config = dict(
    n_layer=13,
    d_model=256,
    n_head=4,
    n_kv_head=4,
    head_dim=64,
    d_mlp=1024,
    vocab_size=1512,
    activation='squared_relu',
    norm='rmsnorm',
    norm_place='pre',
    norm_eps=1e-05,
    positions='rope',
    rope_base=10000.0,
    rope_fraction=1.0,
    qk_norm=True,
    attn_scale=0.17,
    bias='none',
    tie_embeddings=False,
    parallel_block=False,
    extras=['capped logits'],
    init='trunc',
    init_std_qkv=0.0189,
    init_std_o=0.00372,
    init_std_up=0.0189,
    init_std_down=0.00186,
    optimizer='muon_variant',
    lr=0.00891,
    lr_mult_down=2.0,
    beta1=0.9,
    lr_head=0.00891,
    grad_clip=1.0,
    warmup_steps=0,
    schedule='wsd',
    decay_fraction=0.74,
    decay_shape='cos',
    final_lr_fraction=0.0,
    batch_tokens=65536,
    seq_len=128,
    doc_mask=True,
    train_tokens=276600000,
    steps=4221,
    dataset='wikipedia_en',
)
MLP neurons of a small language model. Each row is named by its layer, matrix (up: input weights; down: output weights) and neuron, and shows model dimensions 48-239. Each number is 128 + 24 x the weight over its row's rms, rounded and kept within 0 to 255. Numbers have three digits each.
Before each neuron's rows, "fires on" lists the tokens most often at its 100 highest values on Wikipedia text that the model never trained on.

fires on: "uch", "ak", "ich", "ok", "uk"
L2.up136:122119138109146166115130129103120150135154124129120121128138107131168121129112104141124126113124101159114134127083149130124127102113118134129136136120129136176134159151132096157157098136099171064176093165148123111150161118164152089126155117080089190173139115154131097166182094159095153116141101095129130089120112103137140121142108069160106099100111153097142138150116160119140124098130109077160142159108121123128121136105086128106105084080081144130121137125110132118096161179135150111112153135112125114161137122117058121136106110162135150112139124130137139129114103149136138124
L2.down136:110140125155175105143113110096160098148110165133189154120133116146122159136142089097178105162129111137101121109134125102147115161091162135106141145062108142109114123133144130182146179113103122149121141124097138101138119081160121124141121138126126144075141152172122162171144097154118111156079138124108118105105110111121127104135160132124093104129123120143156108124114134167149126159127132132092134129138117121136136117098143094160104124125154140165117132091190098129074142112100152133113088138169153101141166105129157128147161149181146150144127179076127134126148088137140157101

fires on: "k", "K", "n", "ed", "z", "ch"
L2.up499:112143098098088133108140093124159122119126122159154098107124122165129111137162096146124084127123102092124174073092183126150132093167171124145139143092145144145163121096148166138167135119128087112127113156178119147152121145138154149127141154129153117089101133123177139111124101143117112088143123104101145053130140129126128153107140145110141085125110132146113135070094104126142143131125115129103148069152125154120145109126145125110113119067136145143102143113146114117104125087141159096108149093171123135124098122081134117147120093159167123172131149177136134118112150168114135164
L2.down499:148106115102126124100103160137107144154123129165113161109123106106117162157149116130145142098123109111121124130133116149146132076124118153136099116156130169119083111069159135132183136124124114091155106163136122150110182100076169115145123123101077106150147079114127151075120144099101173127140159153131106110163124101120152128114096139152154167117155086098198209136084116139126146137102130126107125120124194110122128107122119146102118169140137111115115130152126105138130140115104142137156124125126152098129126140139117099098134169143143155146132137114115172154115094104078169131

fires on: ","
L7.up174:114158110083129088109112111111110160109107094108114159120126150148153083130117094147111101096144105101103110120148085090094096121131135127123120117115127136100145123118115114168095114136106098107115127102138082128179120110116117151055142132144088150145153124089099087121080073150105138158115132103110110161095130110106137158117123120119129088143163162161146137069116154160105077144153079134149128123107169128137143094120138138119151185117119158124129162102121153136107146124129098146131128104107145107103120094098110146112142113149157131106115101134163136116124130134119127111
L7.down174:138136139132124147160157138140148148115105139076156137133117135094133080128165098165154110140129135113123127098109146112092131081136155140130105110121158081135070134126100151113114164129124153132121125138150155147147128129130137145117143101112107114144154095140132142131137142136145118148129114140107141160138117112095132150098142132156141100139149149126085094169125139158118137173148131118130126161123141105138110150112128153127163153085091107150125125170149120170119129159134159131104147157102175120184125164112140139158121172178123110124105178158133123118109152089097112070

fires on: " K", "k", "K", "ark"
L2.up671:131126116084129125165133136125109130127139120114088149120096161159119122160123149156135138161157140107104104123098096147134147116127142127133112098107112141117128176087136095173115078150140105092109107121131106121109097125092108110121104100136119126097107117143111146116152103109121149099138088156152145108158134099166062108149125099118090083115119127144169068143127144143123111130109095140149130116114111106097120087136132087121063136141125135138125107129120143129107113148138121140108108093107125160157143080122145130136121135152131125106112107111147154104162132162149167143
L2.down671:143099086117113098131116122135130118162164152133139126121125143150081070163144108138153129147143131138142131129137165121168144153160085154138158100094145138084156139128156123130158137163148133129149095094115113109154139156125141127144133093158142110139162150145148145142103132108092101133153110187142115112104114136077161128150150080153089145132136110169159120103145133199131128167143131129120171134140136129112134040119183198144106121098122126142142124139118123120160158125132132104098143110141145146129138111118150152120163127163140148182161134185152151130119150146094123145

fires on: "y", "ary", "ight", "my", "ter"
L5.up798:124157119124131168107089099152145093084122159114103151126098148132117126129126154080155137120143133079138133117160132125119147118139121176138114153117155142150111136120124132172127091134129170129123105142165086149120096120145110144120120116128144157159086115111096127140180128110134118111159200105135107108140146125139143141148177149140178163081124144167121168147100129116109126138148122125124131138131130151137112119082125117153148178095151139101152151121153127132081116156107127152124099096118123116133109158138124121092119104164111111161163079124137082094074134110152128092
L5.down798:133127147101125105080106149107137107111147177164114167140126105179111144142154149106120153131120126110120143099139110123106123134145143103165102118097123131103167164138114138076149161146141072101142117136168175102145092115122142147174136094141143145114125124133141119092135173125087122092155076120146165138112125171168155101121121079134105140162095128117080139099126140118112141135101120126118096162149102148151128116105156145143128127118112128170187125136121148128086127095156088143127172097086126128103122104121148124112143141097111144112129086147138133170089130143100105085

fires on: "and", " Sup", " sup", "ck", "up"
L2.up570:117125174138101184124132145152120168143108126133058186126150135109134125116157133092131107121135137153108147113104110129128153159123094080154128189130120174148162147118146113130127161173144154104117141116127092136148120153094106120115098103146157126069129167139153157141135119155114152138123134147135108138095140164106149121129144144129108084117124123155125144156132158150129137149116148096143160142101150113112127127144162118104123114099120148115182108123075104144086134124123124123156123146117100153128174137114118175097157157131093136168158136132152141119130129151132110173
L2.down570:128131101144129120113160134095139164144134141146122122142131121083096112096119088151145108119137128139133161109126148166143168111144135121173146123132171093132136094154161081126056146129102120124132102122144125090146165136155117129096173113124116155144127098132144125122105130173098152138142164142100170082094127157112108162145141119107140161094167104156117108137120146136120184164149140110101113139160155134107136131159093102101140127112106140133160134127115092142146145155139093120104124128129147123120104152140142159133147101120104135154094156097128086150147145096123146125

fires on: " and", ",", "\""
L9.up967:126169136104118118111151156150113149111141150115129171130152153150131146138131105131097158124122131132125143093102111141143162106166153130136143150115140162104122136086101103105148107128097122151089132126142091132163116116138125131132139128122123150084133095074120135113122084126088156112111148114119140151110143111144153147129144115129146146157156162124108101087144108142133093121134108119141092104166093131140107160142173123133148161150137148139117105130136131127123151083107128135083119120139152082112113141115140142142130196167164128055166129141141092095110136113134079129
L9.down967:125135127150112126099104126121163109136097157095132123151176178157130140135127157115150126151146137182118089162132154178134090132158167091179165134150125126163101112167142104103157125127148130167156124093152148116128131126114119146106174167095117134139118155148134129191134138132109141138101112132155123122144142120087068132116117109101122153145099139124166155098168137204150152106133191066103172140123112143130160124125130166103158116156149149123112128128127132120137139139150114144138139081113118136126166112103123106138095122084132110143098145104121140092185137130119118116

fires on: " M", ".", " C", " com", "-"
L10.up436:127166107128115119193125076192121146135100104112141071114152134145166137139129131110075142122142124101095112129130133128116130108162145136139158125111109107121144146102135159141063137122151140139113133136099107132156139128124100132148101094145152148123162108131102077141114116084119132094151166121098161126101136111136116118110142148151084149133140144098109152118077166151121139127175139150070132103114140108144112085135154192121145132131171174130176119132146137127086114170126094089117116123121126131145128165161125126168122147139121137165157116176120116139107121124136090071
L10.down436:105129131111168144090140127160120108163115083110127152128086126143110122119137101157146128114098093139139151131162132116164120147127101139156120155113128134090159118118135138169130133121132110150099134183177129131165099178097108151153111102128105112175149190138124114137133100131167136121161152082152170127117143094121148122147166123147120126093135154167125113140159121158136137106138092116138148125143104144131075135114185144096117122120118151108101148138140084134106086146140116091105120168164044142130125127171143105105126115116120154087174159129161120122100141105121118127

fires on: " k", "k", " K", "K", "t"
L4.up835:094143117144137143136153105168105150132088108114145137102128129153132107123141075143103150157121118106116121112122119134136147121144148105103106144077088132116136147080123146198082131119181120104123123142140114065106122165086167093135098153141103145089111150074135134146135087125086116110122111127103097075133168125155104158170142095129107089112156131147158101098116123108161104130165087104106160132101166108079113113149116138087116113120141168143146111132107142104091133169172143121102099109144161153144114101121130086162124153138130156139091126124101115129116127152141123116
L4.down835:103122092124084155137117119115110114112162128130149139141171120094096103168128130139183133140119137105109123130129156091171138111125119162094165127128134110092134128114125098122088146101128140146130111097129112115180141119115130106139146150138129109102153086151142102103108143062082133122160128159109075113130131119114147112114104066104128102126150102094158121131129117170098099101097141170146129159103129124111138067137159161121146108128189148123162113116143092137145158115107157173123142124146170139133136118106126124102143097152148179131138159161185131142139117133075146130

fires on: "eed", "ear", "ire", " air", "ight", "my"
L2.up87:142086131136129142115088095134150116124115107120102141195120145142090136164132143126148124130114131117119119114147077172132128139169115127167083109114104118140147114166147122148167097116113148148115118115171139136147120110139140152114110179087104109095161180103096150102146139104102159121130164096083151136119132097157149086110151115113158128120107145122141168115145104105103179170064116131131145133143150142099105103130155102175110174087156106108126123142113131147147115117151131099101144122108102138180091098095130129137095101078135132132168103120153109108113146099121114118
L2.down87:092158122118137136093110147166112138128135125159104136126152132078110106130091135083133117166097098093160084126150166187105132126153153109125136140088116062144114169121127116095171165139128130163112120167130123117132129167173132141115153103160163143092112133135133147111165143108163154119161167144139097128114168147131157088130146112100111082158105118151111147154163112140137150121108132145103148132111140107121124138128143174127139153136168132148151148176136142083129127081136149170127154134103123135108086124108164104177143160108086153160138139151128180110099142133157118098

fires on: ",", " all", "ious", " and", "w"
L7.up249:130139128154184102123086135111172129119089135116109110113113117160141147140159095153150143112170132167163117144097134089121151116129115155124124167129176169096124149131128108113144144064099124152170098147114108159139097113138118171088082152153137155142104107147118137101149095146126176137106177114118164185138152126102161115120149107136101123158133159182161133137179093139126146160149153122125143117125080091151119149113179191154125121127111131169103104124110121129131151157119120139114116092117143112140128118145160121143123166128133127113109115163149168130091136119127072093
L7.down249:168114111157129146137126120160098090117117105132108150117156102107102101117118130111147113141141131095126145121179116150169150137133117129118110117108101097116134117137045116131140102090134130123146100117132101140099142128112105127097123116106124155106107124112123112146128103148137129086120133073181139116117153143122108147095132166142173118133123188131101136138157115135137128129125165078116143140107109130167155121135073113097169150147107183156098099135110104123118122122193105113119159145128099127123159090097115138128127090147118097152144154127129174132154142111102159115

fires on: " M", " I", "I", " C", "M", " m"
L7.up961:110131166130142119175124122136118113124134108105146086141193129090124134094138089114126124162128140126141091119163122132107154146163089168088139153108099168120118094141147151145124130060127149153144137106109120087177121143112071136102101112170107150118155145093112067123091153143129088133118149115116128100122113114119128106118121149075125146118163109109147155108075156143125194127150119133128102161156125092116100102123161085154139131099141167072131092127125143105111111105136125149195105142141161126108122105103106117119133119126116147131152161143106148070123145141142143116
L7.down961:123099094148137112101099085090160104167107090145136089127118164135123159117133121149132118122126140151151144139137129080126147143124153154117077116135135120151137142102116137118142095138131122135105127104120108090116137122122175141169077113099119153113148143139131159172204098144143128084131141131124165145178142120129143082114116155151163100148109128134195145096120104129125089124124129140125212117099126100120117096149087125071134165138097155115115110167124081124122093140125135152147116140154126101126115146151121174140116148106103130152136119110149121114121133075156119111

fires on: "a", "on", "y", "h", "ce"
L7.up134:117150148122095162136162114146103133166094168101149112106166137159146143153106113113108127115143134114142161136098123091158094136113155078136115127121145134147155126127112092158091134138135143117140167127111108141070175148148106140157149128111095135096092121169142110121140086149102138114135127127098168141140101095147120135125124094144145115150118127147146162137122139150141111097129126118109103130112159161167126155151167122147123128112137142159135154123099087081175145134121128200131105110156107102137155108103154118133117115095113155146164133147114154091089105117126125154
L7.down134:100172141112128137119134153131094119100137121112110117188080117107135114121110137160148137142113115160107145088116132139144138076124152138114150129149135170140112153145100136164137122165101148173120146137129120114149147129118085152107108149113131135138109142130140131104127118116137105106124139095134073178126147142102167106133163136138139102103123153113115156091076182115127116083143153151132127145122181112170116140118119142145084129129096139175075140149094120114056159160129157171119156092152099139091091135144110142151143174165111135108150185102145139100117148144128137147

fires on: "ok", "k", " b", "uk", "ake", "b"
L2.up384:162134123155125139100108142109113138142095107097099098106154151101140167105133102160112138137173107137099094143136159130148118086143132106091136157116117127152112132085106134160103174113115123085118146146129135126175116125145177130127113135135095158149138142167125109147181098165124161125144145137131124107140138168158122102141123143133112086103125145117140101101126149126135072123163134163119152095163160127116130166112142156112128107101181129127152120151169124151060170152154140124100139110146132105150120108150064109181149158101089158126151149130161126154160110161103160165
L2.down384:135088101141127170120117148178098122096138107127197141132088103086124114122139114148135128147122134135139141163171141122135086111102133100131174134105089124164106105147154103119099152147119097098111155117117111127133119118205153102172112126136105115116133157129128077145138130123084143122115110177118139081153077133100177142149178130132116116151084162107053128145157152138090130153126147130112168143134139152123141136142120115131085131134175122157124124133137153112158149157144112145097092155129138118127091100086110129150136125158132172131136144172158120121122118095110124109

fires on: "ich", "h", "ch", "uch", "on", "ach"
L4.up220:117147145101114136098132110086107134134163123129107105110096131124096158121134129150134130162111119163124131131137137160102122134111106113093105138105167110132163120147128111148125133099095132099155107121128108133133169103121088090115096121079121131106156140145144100103121114093101095102128216114124149115107166108146154125126115132152147122112116169127160144106130161146116102149145084096168176163140124080118126125105081086129115123108119135110176131098113133116124129140113131087158097090179101108149145129061156112087113142149121146196125147114142125161132143112136132190
L4.down220:085143125137105146141153095130123117192069138181129122122130116137103139118100094103133149114106120116085142109126124085127156145151165105147145137097155123109100130130117118111202161110139155147114154142094164123116179097158147094113133158077117126102123134146082124085108084127119124142086141123102114107164135108120111168152120160148146169100146118145159125170127152166154166148132131162128122134135118135121141114139113128105125087106143147117101133133155087132118145102124142110104129163128168107129144063116132178122098159133136099161127130149167123136113129110111141105